{"n_kv_head": 6, "positions": "rope", "rope_base": 10000.0, "init_std_o": 0.0, "beta1": 0.9, "weight_decay": 0.27, "lr_head": 0.00343, "warmup_steps": 275, "dataset": "wikipedia_en"}
MLP neurons of a small language model. Each row is named by its layer, matrix (gate and up: input weights) and neuron, and shows model dimensions 192-255. Each number is 50 + 10 x the weight over its row's rms, rounded and kept within 0 to 99. A neuron's up and down rows have the sign that makes its largest values positive.
A block is one neuron, or neurons of one layer that tend to fire together. After each block is what it responds to, as a language model described it from the Wikipedia text at the highest values.

L7.gate136:46 42 51 64 39 61 56 39 50 49 49 63 58 38 38 45 50 52 46 41 65 46 65 46 64 53 40 57 53 49 59 41 49 25 61 56 42 51 43 46 43 43 53 54 55 48 48 49 54 68 50 57 50 47 51 36 58 41 52 26 56 51 65 45
L7.up136:22 49 43 71 44 50 68 27 53 55 48 45 45 46 44 32 48 44 54 48 56 44 54 31 49 32 48 59 61 55 43 31 44 54 44 50 58 51 45 50 49 62 64 54 38 48 37 46 45 44 58 53 53 43 39 43 55 22 61 49 48 47 44 40
L7.gate915:52 36 69 35 51 60 63 50 38 45 50 55 51 38 47 40 59 77 57 49 64 50 68 46 37 41 47 50 54 43 40 49 42 51 65 46 47 49 39 58 70 53 38 67 57 38 46 43 61 64 46 35 61 41 66 30 41 35 44 36 44 31 48 45
L7.up915:58 53 43 58 49 48 58 31 67 71 67 51 54 55 25 47 59 51 59 46 58 44 61 28 42 50 41 44 41 41 45 68 54 47 55 34 47 48 58 62 62 56 53 49 54 76 47 42 47 52 54 41 38 50 54 33 46 55 41 57 59 40 42 46
Description: Ranking and result words. Words reporting placement or outcome in sports, chart and award texts, such as finished, number, standings, ranking, chart, nominated; also scattered unrelated word pieces like age in agencies and ed in differed.

L6.gate364:69 39 27 58 55 59 38 51 52 44 54 68 38 56 57 42 44 43 42 51 53 50 49 47 46 39 47 58 46 32 74 50 56 46 46 47 66 48 49 60 57 43 59 53 31 49 45 31 42 45 41 41 60 38 52 28 47 71 66 48 32 48 43 42
L6.up364:64 31 58 43 55 53 42 55 62 53 50 54 46 37 38 47 45 63 48 52 43 47 53 54 50 49 53 56 56 44 52 58 58 50 59 49 45 45 50 49 36 53 52 61 56 39 46 39 22 48 37 56 59 32 43 44 39 48 60 40 44 39 38 26
L6.gate585:66 58 40 62 53 62 34 47 39 44 55 52 49 64 28 54 65 52 45 58 20 64 50 35 74 62 60 28 50 52 45 59 56 51 54 69 33 69 52 56 46 50 27 48 51 48 53 51 77 57 47 59 47 51 61 52 46 46 65 50 52 45 45 58
L6.up585:59 38 54 59 63 53 72 56 44 45 61 62 42 36 48 28 57 66 70 71 41 41 34 54 47 53 64 41 59 60 50 35 50 44 60 54 58 49 73 50 42 60 39 53 59 43 48 61 56 58 49 52 54 47 44 46 39 36 46 61 41 41 44 45
L6.gate952:56 51 51 63 48 60 54 54 53 42 68 52 48 43 41 59 50 61 52 50 50 52 47 59 50 57 62 39 58 42 58 47 71 44 49 58 37 48 38 44 56 42 52 58 41 62 34 52 80 56 45 51 61 39 64 46 54 43 36 39 42 53 48 59
L6.up952:59 52 60 59 43 64 37 64 35 46 59 51 45 38 24 70 67 52 58 56 40 59 56 54 47 58 67 51 68 48 52 40 65 54 43 44 37 47 58 37 59 47 48 71 43 47 74 47 50 60 48 52 60 42 49 46 45 42 36 44 45 51 55 36
L6.gate987:57 29 46 42 53 49 49 46 38 62 64 36 49 61 56 51 59 61 38 53 56 55 62 56 43 41 62 58 50 41 48 50 63 46 66 37 36 68 45 69 47 57 49 55 42 48 44 44 43 54 46 51 62 47 52 44 58 35 35 47 46 35 55 58
L6.up987:63 42 61 57 73 58 44 44 53 80 45 50 41 57 52 36 55 64 59 37 47 53 66 54 49 60 48 33 39 36 63 53 43 54 54 62 45 58 47 42 62 58 44 58 60 37 50 42 53 78 47 53 49 57 66 47 45 36 57 46 47 44 51 54
Description: Forms of be, not. Auxiliary "be"/"was"/"been"/"being" and "not" after modals or subjects, e.g. "can be seen", "had been created", "was not"; also word-initial "be"/"not" pieces, e.g. beautiful, betrayed, notably.

L6.gate219:36 72 44 64 42 50 33 51 43 45 55 59 41 55 68 53 59 70 58 55 55 45 48 50 59 65 32 28 47 49 55 48 49 49 45 54 45 36 45 50 57 50 51 50 39 46 45 56 52 56 42 48 52 48 71 52 49 44 49 47 57 58 38 55
L6.up219:67 52 44 48 49 54 50 45 41 65 49 59 45 46 58 47 59 32 43 56 51 36 56 46 41 58 48 48 54 37 63 39 46 54 59 51 55 53 57 44 39 70 48 57 62 37 48 37 31 59 54 48 51 46 66 48 62 54 40 38 48 48 60 62
L6.gate277:42 39 52 52 63 51 70 49 56 63 54 56 66 46 82 49 39 45 40 59 53 49 66 48 51 44 50 42 52 43 39 40 48 38 36 67 46 54 43 55 50 20 46 56 62 51 46 64 65 36 47 55 52 54 75 66 48 47 56 48 65 68 57 60
L6.up277:69 39 61 36 56 57 52 55 42 59 60 57 50 48 62 34 39 58 68 57 36 35 62 57 60 50 63 43 56 40 49 39 56 58 48 42 56 46 48 64 57 61 46 36 63 47 28 35 53 70 42 49 49 49 59 55 31 56 56 44 61 58 60 32
L6.gate918:60 65 58 52 52 50 48 54 34 50 50 66 58 45 50 43 60 51 56 68 59 42 43 57 49 58 32 54 50 40 60 31 68 56 69 55 42 56 58 39 33 42 49 49 63 64 57 50 46 48 26 32 66 41 51 49 48 54 53 51 57 64 45 69
L6.up918:61 47 64 29 47 61 53 54 50 58 45 41 48 42 38 54 65 50 60 63 52 52 47 55 56 59 54 62 46 51 46 52 43 60 46 62 54 55 28 41 37 48 52 38 69 53 67 53 34 58 40 30 44 65 55 61 43 49 30 37 57 61 60 49
L6.gate946:33 56 54 54 50 56 51 53 39 45 53 58 30 40 48 46 59 51 64 57 68 37 36 68 62 56 46 39 58 63 50 60 47 54 36 64 53 68 40 68 40 46 60 49 56 49 45 63 46 44 35 48 55 62 74 57 57 52 57 39 51 40 60 56
L6.up946:39 47 45 44 53 43 47 51 57 42 60 55 36 47 43 40 77 60 63 37 53 46 47 40 64 41 25 55 38 56 54 66 42 30 48 67 43 62 48 68 59 59 57 60 52 60 61 50 42 47 34 53 55 69 58 57 52 45 46 49 52 62 50 67
Description: Mid-word name fragments. Word-internal pieces of foreign names, acronyms and codes in lists and tables, e.g. Ke|iko, Ike|da, ZA|K|SA, AC|K|R4.

L4.gate126:56 46 55 55 56 42 42 65 52 49 51 35 40 26 47 75 41 69 67 50 44 57 51 61 34 57 46 49 49 44 41 46 45 54 49 46 59 48 45 59 54 38 59 57 43 42 39 43 37 59 46 58 48 47 76 37 57 67 43 40 55 41 65 44
L4.up126:56 50 46 60 55 39 37 52 45 47 51 36 40 56 55 29 53 52 56 57 48 49 49 67 45 34 59 49 38 49 60 57 59 58 63 47 48 49 33 48 49 49 56 36 63 45 74 50 46 41 39 70 58 35 58 45 49 49 53 48 57 60 45 56
L4.gate323:45 60 50 61 61 51 45 55 51 53 44 61 53 44 45 66 35 56 71 47 53 54 43 64 38 54 53 56 60 34 58 56 56 50 20 57 50 32 51 50 45 57 47 44 46 44 35 37 50 56 63 58 66 49 58 48 46 41 63 41 65 47 61 37
L4.up323:50 52 55 35 44 51 51 44 42 34 64 51 38 46 57 44 59 49 38 37 51 38 49 49 44 44 41 29 55 49 56 41 72 42 50 61 38 63 38 56 37 47 58 27 55 35 64 49 30 48 44 63 49 62 60 53 60 34 65 58 42 37 46 37
L4.gate394:54 54 58 54 55 48 36 46 42 43 60 61 43 39 40 50 45 65 68 44 56 58 57 52 51 63 54 58 51 51 48 48 58 44 43 47 64 57 64 48 43 53 56 33 49 47 43 46 39 52 62 34 44 51 53 41 60 54 55 43 58 46 45 33
L4.up394:55 50 45 63 49 43 36 58 46 39 40 58 57 32 38 37 44 49 55 49 55 53 41 52 34 59 72 41 42 43 53 52 47 58 47 58 55 39 48 49 61 52 57 40 35 46 57 50 44 39 51 43 50 62 23 57 40 36 57 47 46 39 46 46
L4.gate484:57 57 34 48 58 48 41 55 50 37 57 62 39 52 51 34 44 36 43 31 53 55 51 62 50 51 56 47 52 30 55 48 62 49 67 52 47 42 47 34 41 64 39 51 62 53 46 50 57 41 45 43 59 46 49 47 56 49 55 58 63 33 55 32
L4.up484:51 36 48 61 49 57 43 55 60 44 50 48 44 29 52 62 49 55 55 60 55 52 61 54 51 56 53 56 44 46 65 40 50 49 44 39 62 44 56 54 41 42 63 62 45 47 46 50 38 49 59 54 64 56 38 58 41 46 44 47 44 61 41 53
L4.gate781:51 58 52 57 50 52 53 61 63 47 65 52 60 53 37 51 40 56 47 57 30 54 44 65 44 32 59 39 73 61 60 46 69 47 54 57 63 54 49 41 33 47 57 45 62 56 48 64 65 35 42 45 54 40 58 39 66 55 55 45 62 55 47 53
L4.up781:39 47 48 63 42 73 55 55 63 57 43 53 58 51 52 36 41 51 39 31 55 69 57 40 49 53 48 47 39 50 36 54 58 41 45 44 36 54 46 50 38 46 48 52 45 46 56 39 42 42 41 51 39 60 46 52 69 34 32 36 47 56 37 52
L4.gate821:47 27 53 41 69 55 51 42 55 42 50 47 61 45 44 45 50 58 45 46 53 65 47 53 59 57 52 50 35 64 49 40 48 66 44 51 46 49 43 56 50 36 41 57 57 46 51 60 33 58 41 58 41 69 54 64 59 51 43 38 60 56 49 59
L4.up821:62 48 50 53 63 55 45 57 34 67 61 48 55 65 58 57 59 46 45 41 47 49 75 61 45 56 49 54 40 39 42 45 48 68 42 49 49 45 39 53 49 56 62 43 41 28 43 50 51 56 56 32 52 54 51 47 33 46 61 41 45 55 52 30
L4.gate887:55 62 68 60 47 43 57 44 57 60 46 46 47 47 46 58 51 63 34 49 26 68 44 36 41 41 23 47 67 42 53 34 53 54 56 63 40 41 52 61 61 44 53 56 48 62 29 42 37 33 40 59 57 33 55 46 50 68 48 40 48 59 44 56
L4.up887:60 34 52 33 45 52 63 47 36 67 40 41 44 48 29 55 56 58 53 47 48 44 38 36 68 39 82 47 52 42 49 44 65 66 46 52 55 43 45 42 60 48 65 53 46 34 35 54 44 50 43 50 31 68 48 49 51 76 53 60 54 51 49 50
L4.gate996:56 39 63 44 41 55 40 53 51 56 48 61 51 40 59 58 40 49 57 50 47 55 52 49 48 57 64 62 49 26 32 60 39 55 61 64 50 56 52 52 33 63 56 63 39 59 57 58 65 38 38 53 54 48 51 50 54 70 35 44 60 53 73 49
L4.up996:49 43 45 49 37 45 44 50 38 51 56 73 64 47 28 47 59 49 58 52 31 46 70 63 54 64 51 34 48 39 52 64 64 50 57 28 32 58 58 40 52 39 50 58 33 60 43 51 54 41 46 45 56 32 41 48 57 48 53 27 51 61 62 52
Description: Inner pieces of names. Second or middle subword pieces of rare proper names and short codes, often in tables or lists, e.g. Mal-aw-i, Barn-ab-y, ES-P, CD-P.

L7.gate3:59 37 48 47 41 40 60 47 56 57 80 54 50 51 41 37 37 58 65 47 59 49 61 58 49 47 46 56 63 51 32 48 47 51 41 63 48 27 41 45 45 62 57 36 51 49 39 35 56 40 51 55 54 46 45 41 60 38 52 43 64 34 81 72
L7.up3:43 42 44 53 57 39 54 48 45 35 62 45 63 35 64 45 51 29 56 33 45 67 42 60 37 48 46 55 67 55 34 50 55 52 50 66 62 26 45 36 55 39 57 61 52 51 54 45 37 45 45 47 51 57 48 49 33 44 60 52 45 59 54 54
L7.gate324:51 48 39 54 34 70 42 55 74 55 54 48 41 48 68 57 36 57 34 52 60 55 40 49 38 40 53 40 57 41 42 51 49 50 51 34 54 49 59 61 49 46 37 55 34 75 46 64 41 49 43 40 58 44 49 52 22 52 41 43 51 40 45 41
L7.up324:70 58 55 49 52 42 49 43 38 56 59 63 67 48 48 46 52 42 44 51 54 39 51 64 43 44 38 39 48 58 25 35 38 54 39 51 49 42 31 38 43 53 51 44 51 62 60 44 56 35 54 53 53 57 34 46 51 69 64 59 48 43 43 44
Description: Mid-word subword fragments. Interior word-piece fragments in the middle of names and rare words, often foreign proper nouns, such as Manko-mb-u, Sigü-enz-a, Kas-ug-a.

L4.gate219:53 43 75 49 64 54 61 29 38 49 48 52 48 50 43 49 50 56 51 57 77 16 55 52 65 52 52 69 48 54 50 40 53 48 36 52 41 53 51 61 55 44 74 54 44 75 47 42 55 69 48 52 42 50 48 53 52 47 58 45 66 39 52 50
L4.up219:60 30 50 32 38 45 52 51 54 43 38 76 65 49 39 37 44 65 63 51 72 64 47 49 50 44 43 39 43 67 61 61 36 25 52 36 59 35 30 49 67 53 44 55 47 46 67 44 63 63 57 58 64 40 42 35 49 62 56 74 35 55 46 54
L4.gate240:53 34 45 61 57 50 58 50 54 66 49 50 19 48 41 39 45 51 47 57 52 52 55 45 49 56 36 41 52 37 63 38 47 60 53 51 54 51 48 47 48 55 49 54 47 49 60 44 47 56 47 57 60 32 44 36 74 30 51 48 38 37 44 41
L4.up240:48 47 70 46 51 66 34 58 28 52 49 42 48 35 53 44 52 55 32 55 32 54 47 68 66 57 41 47 59 57 50 41 56 42 53 52 51 64 45 61 60 51 29 41 48 58 47 42 38 48 51 49 65 39 30 19 72 58 60 44 41 58 50 50
L4.gate386:62 68 38 61 55 53 52 61 29 67 61 52 44 42 51 69 45 35 70 51 50 40 47 41 47 55 49 43 43 43 59 55 56 45 64 50 51 53 45 67 44 46 50 42 51 39 57 67 48 53 47 45 66 32 44 45 66 49 62 52 57 48 45 46
L4.up386:70 57 75 60 46 63 58 41 28 76 53 56 44 38 62 34 39 64 54 48 50 37 54 54 49 53 72 43 47 33 41 42 52 49 54 35 43 62 60 59 50 59 49 64 55 54 48 52 48 67 51 51 55 46 34 32 62 39 43 38 51 39 72 44
L4.gate421:36 57 58 24 52 48 48 42 39 53 67 49 52 42 44 48 34 51 49 44 60 56 47 37 60 66 54 60 41 50 55 50 64 30 48 73 54 41 52 54 52 52 56 41 43 43 58 37 47 45 38 41 66 27 58 48 64 58 53 38 48 42 51 38
L4.up421:38 34 61 55 46 34 44 45 38 75 41 76 36 49 43 56 59 52 63 47 46 47 23 37 48 47 58 55 56 50 49 37 50 70 39 38 57 32 59 59 43 53 46 46 41 62 46 51 63 35 45 32 49 52 44 61 39 55 47 39 63 53 39 57
L4.gate701:44 59 55 46 47 67 59 42 33 58 56 64 42 43 34 65 49 36 70 70 62 73 39 61 46 37 49 47 66 47 48 49 55 62 33 49 64 63 40 43 50 43 52 54 30 41 57 44 53 59 48 52 56 42 35 29 41 54 66 55 47 39 74 67
L4.up701:70 67 53 63 57 71 79 48 39 38 46 48 46 56 48 60 45 48 50 49 40 41 52 41 59 61 70 42 62 54 68 55 66 44 55 64 53 59 48 61 59 43 71 40 48 43 64 46 65 69 58 64 47 45 40 51 56 60 47 58 63 49 60 38
L4.gate787:43 58 37 59 56 60 50 29 49 33 52 60 38 63 43 47 34 51 47 64 62 39 41 70 64 51 40 56 52 58 50 61 43 36 63 56 53 50 57 64 61 40 51 47 30 42 41 47 38 47 32 52 37 67 49 41 38 63 45 63 66 44 38 59
L4.up787:29 50 58 68 53 42 47 57 56 47 42 45 48 50 49 46 57 51 49 52 57 66 45 42 51 58 49 52 65 56 40 55 52 51 32 45 44 41 58 35 65 52 33 39 46 46 42 51 37 53 48 54 56 52 43 48 43 37 72 50 42 54 40 45
L4.gate790:59 51 51 45 58 40 46 41 45 56 56 53 60 49 73 63 53 60 60 46 43 51 47 57 70 65 40 35 41 40 48 77 65 39 39 46 64 43 43 51 38 37 44 35 26 57 67 37 42 45 65 41 61 45 59 56 49 47 67 54 53 59 36 53
L4.up790:57 42 47 48 48 43 52 41 38 64 51 46 44 39 31 52 67 57 46 54 52 51 45 50 53 45 46 49 36 40 60 56 80 55 55 28 57 43 43 48 63 42 52 45 48 55 51 57 60 31 59 55 44 68 49 60 56 37 61 49 48 69 24 49
L4.gate993:53 34 38 42 48 64 61 32 38 54 47 60 54 50 51 38 59 54 46 59 65 50 64 43 41 39 46 50 46 51 41 63 41 56 54 40 51 36 55 57 61 41 36 35 37 49 78 29 71 43 44 56 46 61 44 43 45 51 53 45 53 49 42 47
L4.up993:41 56 63 48 63 45 42 35 48 54 53 74 46 60 68 43 63 23 40 45 54 54 53 61 48 48 32 19 56 44 52 44 46 50 64 32 28 56 38 42 40 26 48 58 59 48 43 51 43 62 50 50 53 55 47 47 45 28 47 49 36 47 58 65
Description: Intransitive event verbs. Past-tense intransitive verbs of arrival, emergence or death right after their subject, like came, went, died, emerged, including word-final pieces like emer-ged.

L4.gate10:62 59 38 58 52 64 57 55 50 38 53 51 62 54 56 48 44 51 51 42 54 59 51 66 37 46 47 58 51 50 24 51 52 65 57 77 41 39 46 53 38 52 47 75 51 51 48 41 52 47 37 38 54 40 59 72 40 48 58 38 48 48 33 50
L4.up10:51 36 52 45 31 53 37 53 44 46 69 70 50 69 53 42 34 60 57 72 42 41 51 36 43 57 53 56 41 52 56 57 53 55 52 22 34 65 45 63 49 66 58 40 36 37 51 47 53 40 53 44 38 45 51 64 51 52 36 44 62 65 49 45
L4.gate74:37 45 49 48 49 56 58 60 56 45 60 44 53 43 40 55 46 61 44 40 51 66 49 47 52 31 35 78 56 48 45 45 44 44 46 70 44 36 36 46 59 43 65 54 45 47 31 49 46 44 55 61 56 41 45 50 75 60 58 36 73 64 56 52
L4.up74:52 53 18 74 52 62 45 60 52 54 50 33 51 46 58 69 38 60 59 61 30 59 42 56 45 48 43 44 61 51 33 51 75 48 36 47 39 45 42 56 41 65 67 54 54 40 49 39 46 37 68 50 64 37 59 58 54 67 40 52 56 53 53 30
L4.gate540:56 36 47 53 54 66 62 54 40 62 58 69 44 33 46 47 69 61 43 36 43 37 36 55 42 55 39 53 50 48 39 52 51 43 48 52 53 38 62 45 45 61 78 46 47 56 54 57 60 43 72 30 53 52 55 48 55 53 45 49 54 47 54 37
L4.up540:52 49 37 43 74 59 48 42 49 40 33 51 49 49 46 60 43 48 43 57 59 50 45 54 53 55 52 53 62 44 42 35 51 40 54 66 32 51 42 47 37 55 62 57 44 17 46 59 55 47 56 32 41 49 50 53 38 53 53 46 50 42 59 49
L4.gate606:41 50 48 43 67 43 61 52 41 43 53 48 48 56 46 60 44 53 72 62 40 47 54 48 31 52 54 55 69 43 47 45 66 59 52 70 67 46 50 52 35 52 51 49 59 35 52 57 47 42 31 56 44 47 58 52 53 50 45 35 65 52 49 50
L4.up606:59 29 59 40 44 75 39 46 65 47 67 35 45 52 35 46 48 54 45 55 55 75 59 47 51 40 42 74 63 57 34 33 38 51 42 45 43 54 61 70 50 46 50 51 53 51 59 44 42 44 61 51 60 43 62 55 61 62 48 59 50 50 44 54
L4.gate727:47 81 34 62 52 42 60 45 57 53 46 52 56 61 51 63 54 47 71 52 48 47 55 43 48 58 54 32 39 46 65 50 76 33 38 82 31 45 57 53 44 49 58 56 54 61 52 54 35 46 60 52 51 51 47 49 63 70 48 43 56 60 52 45
L4.up727:47 43 52 61 30 63 38 68 66 53 41 49 75 53 45 49 47 29 43 62 59 54 42 38 45 34 45 53 49 50 43 39 67 55 48 55 63 40 53 41 81 42 51 51 48 36 61 56 36 50 58 58 58 45 69 48 41 51 44 33 55 52 27 45
L4.gate773:58 54 43 44 47 46 42 57 50 55 42 50 52 41 55 56 51 29 60 47 60 45 62 61 41 57 68 63 35 58 53 61 55 62 46 65 38 37 40 51 53 38 49 60 40 60 50 33 52 56 32 47 51 25 60 68 55 63 57 44 57 43 51 27
L4.up773:63 53 62 50 34 36 41 33 36 56 42 65 50 50 69 57 46 44 50 17 49 59 61 46 49 47 59 53 48 53 49 64 57 68 50 61 42 52 49 43 53 33 48 59 43 44 33 42 60 49 37 38 38 43 53 60 49 39 48 49 40 49 54 49
L4.gate897:42 69 40 49 63 55 53 42 66 55 44 59 49 67 48 52 43 32 63 52 49 50 64 55 49 44 46 57 36 48 38 52 50 58 56 61 53 47 51 43 59 55 52 37 61 57 43 53 36 60 57 52 45 37 60 63 55 54 49 52 44 35 67 56
L4.up897:49 53 58 53 52 34 50 57 59 56 51 21 41 57 48 43 58 42 41 51 44 79 70 32 48 47 48 39 64 56 51 67 59 41 47 63 57 66 33 39 39 53 43 35 51 38 27 47 44 40 53 45 53 54 53 43 61 43 59 45 49 36 46 54
L4.gate929:22 45 28 45 56 44 39 44 42 51 42 44 39 46 54 53 34 38 43 60 45 37 66 39 64 50 30 45 48 62 53 37 35 50 61 51 30 49 55 45 33 58 51 68 45 51 50 43 62 45 54 42 50 52 55 57 75 50 63 53 60 41 63 47
L4.up929:43 42 51 67 36 55 37 59 53 34 49 56 54 64 44 62 49 56 41 30 39 51 51 41 51 65 54 48 52 50 43 61 59 44 60 49 43 57 57 54 42 59 31 61 40 57 63 47 66 54 56 47 45 45 35 49 59 32 49 50 29 42 56 40
Description: Over/under prefix words. Fires on over, under and out, whether standing alone or starting a compound, as in over 4,300, overhaul, overcrowding, under-21, underwent, and sometimes on other mid-word pieces.

L6.gate323:40 41 41 53 34 69 43 61 68 49 53 61 50 50 43 48 53 27 52 55 56 53 49 64 48 41 47 57 45 42 51 47 53 40 59 45 50 37 61 67 53 60 54 41 62 40 38 64 53 46 38 59 57 29 58 62 41 49 49 59 57 43 48 45
L6.up323:56 37 44 34 59 64 44 46 50 51 59 53 31 47 50 77 40 54 54 55 63 56 73 41 50 43 48 64 46 47 31 59 52 47 59 54 67 59 54 55 44 48 36 35 36 42 45 55 47 34 43 50 45 39 26 57 50 63 49 54 60 50 47 50
L6.gate521:52 51 45 43 52 26 52 54 43 66 45 53 47 52 55 53 60 40 68 50 52 55 63 50 68 49 56 67 67 51 56 39 41 40 47 60 44 48 53 64 57 58 47 44 41 58 49 61 64 41 43 28 65 36 44 51 64 56 42 44 41 51 44 49
L6.up521:53 39 47 54 48 37 47 60 56 38 46 64 47 41 33 48 39 53 42 51 61 50 51 41 57 51 34 44 47 48 68 66 49 52 57 53 58 62 67 50 49 49 48 46 47 72 35 58 56 36 53 65 56 36 61 47 54 60 50 39 70 64 45 37
L6.gate903:44 30 34 69 41 44 52 53 54 62 58 52 46 56 49 44 41 60 42 67 74 29 37 65 53 54 60 46 52 56 36 46 60 53 50 55 54 62 53 56 48 43 41 36 42 44 48 40 70 62 54 46 55 46 59 51 59 58 59 45 48 34 73 45
L6.up903:50 37 49 36 44 42 46 58 46 59 57 47 44 38 42 54 62 44 53 35 49 38 58 50 44 29 36 35 53 58 56 41 62 40 44 49 49 53 34 31 46 52 53 62 46 52 53 20 44 45 45 40 51 43 50 44 58 36 76 56 58 58 45 60
L6.gate959:54 50 35 35 51 42 46 57 53 36 49 38 45 63 53 45 56 48 46 49 64 39 62 52 51 51 64 54 57 48 41 50 49 40 65 57 65 58 57 47 48 36 59 55 61 52 50 43 61 45 49 52 53 36 55 56 62 47 56 50 64 56 70 42
L6.up959:47 43 49 55 59 54 54 49 54 41 32 40 58 50 54 56 55 52 54 67 44 51 63 59 54 45 50 43 40 41 39 20 49 58 63 56 53 46 60 59 57 67 69 43 41 33 41 44 46 26 40 53 43 50 38 58 66 57 68 49 62 46 65 47
Description: On and word-initial prefixes. Mostly the preposition on, especially On starting a sentence before a date, plus word-opening pieces like under, inter, over, Su, and citation brackets.

L7.gate726:63 50 42 40 55 43 45 44 60 48 46 50 57 61 45 56 67 42 51 56 40 35 42 46 62 60 52 45 35 42 39 69 62 60 53 47 48 51 55 58 57 46 43 61 29 58 35 67 74 47 39 44 54 56 50 41 61 52 49 29 37 39 43 38
L7.up726:58 36 63 48 37 32 46 63 42 55 42 40 51 46 48 56 54 50 44 42 48 46 63 57 42 42 55 44 60 57 67 50 48 43 66 42 49 50 37 50 58 53 60 35 50 51 38 58 70 56 54 55 66 32 64 54 50 43 65 50 57 43 65 59
L7.gate947:48 44 37 60 36 50 45 39 43 23 39 58 44 35 54 55 47 58 65 54 53 52 65 50 39 46 44 52 50 36 48 63 55 41 50 30 45 26 48 41 52 47 60 52 40 39 41 59 49 71 38 46 55 41 65 61 37 68 37 44 48 50 45 37
L7.up947:65 56 46 54 61 68 36 35 44 53 34 59 53 33 63 54 47 57 60 78 50 50 47 50 46 48 75 46 55 64 47 44 52 56 76 59 69 60 37 44 45 57 63 45 50 53 50 54 59 56 37 43 51 62 63 49 59 39 60 50 63 41 25 59
Description: Hyphenated compound middles. Mainly the short connecting word inside hyphenated compounds (in, of, to, en), as in son-in-law, Commander-in-Chief, word-of-mouth; also the prefix "under" (underplayed, underground) and scattered word pieces.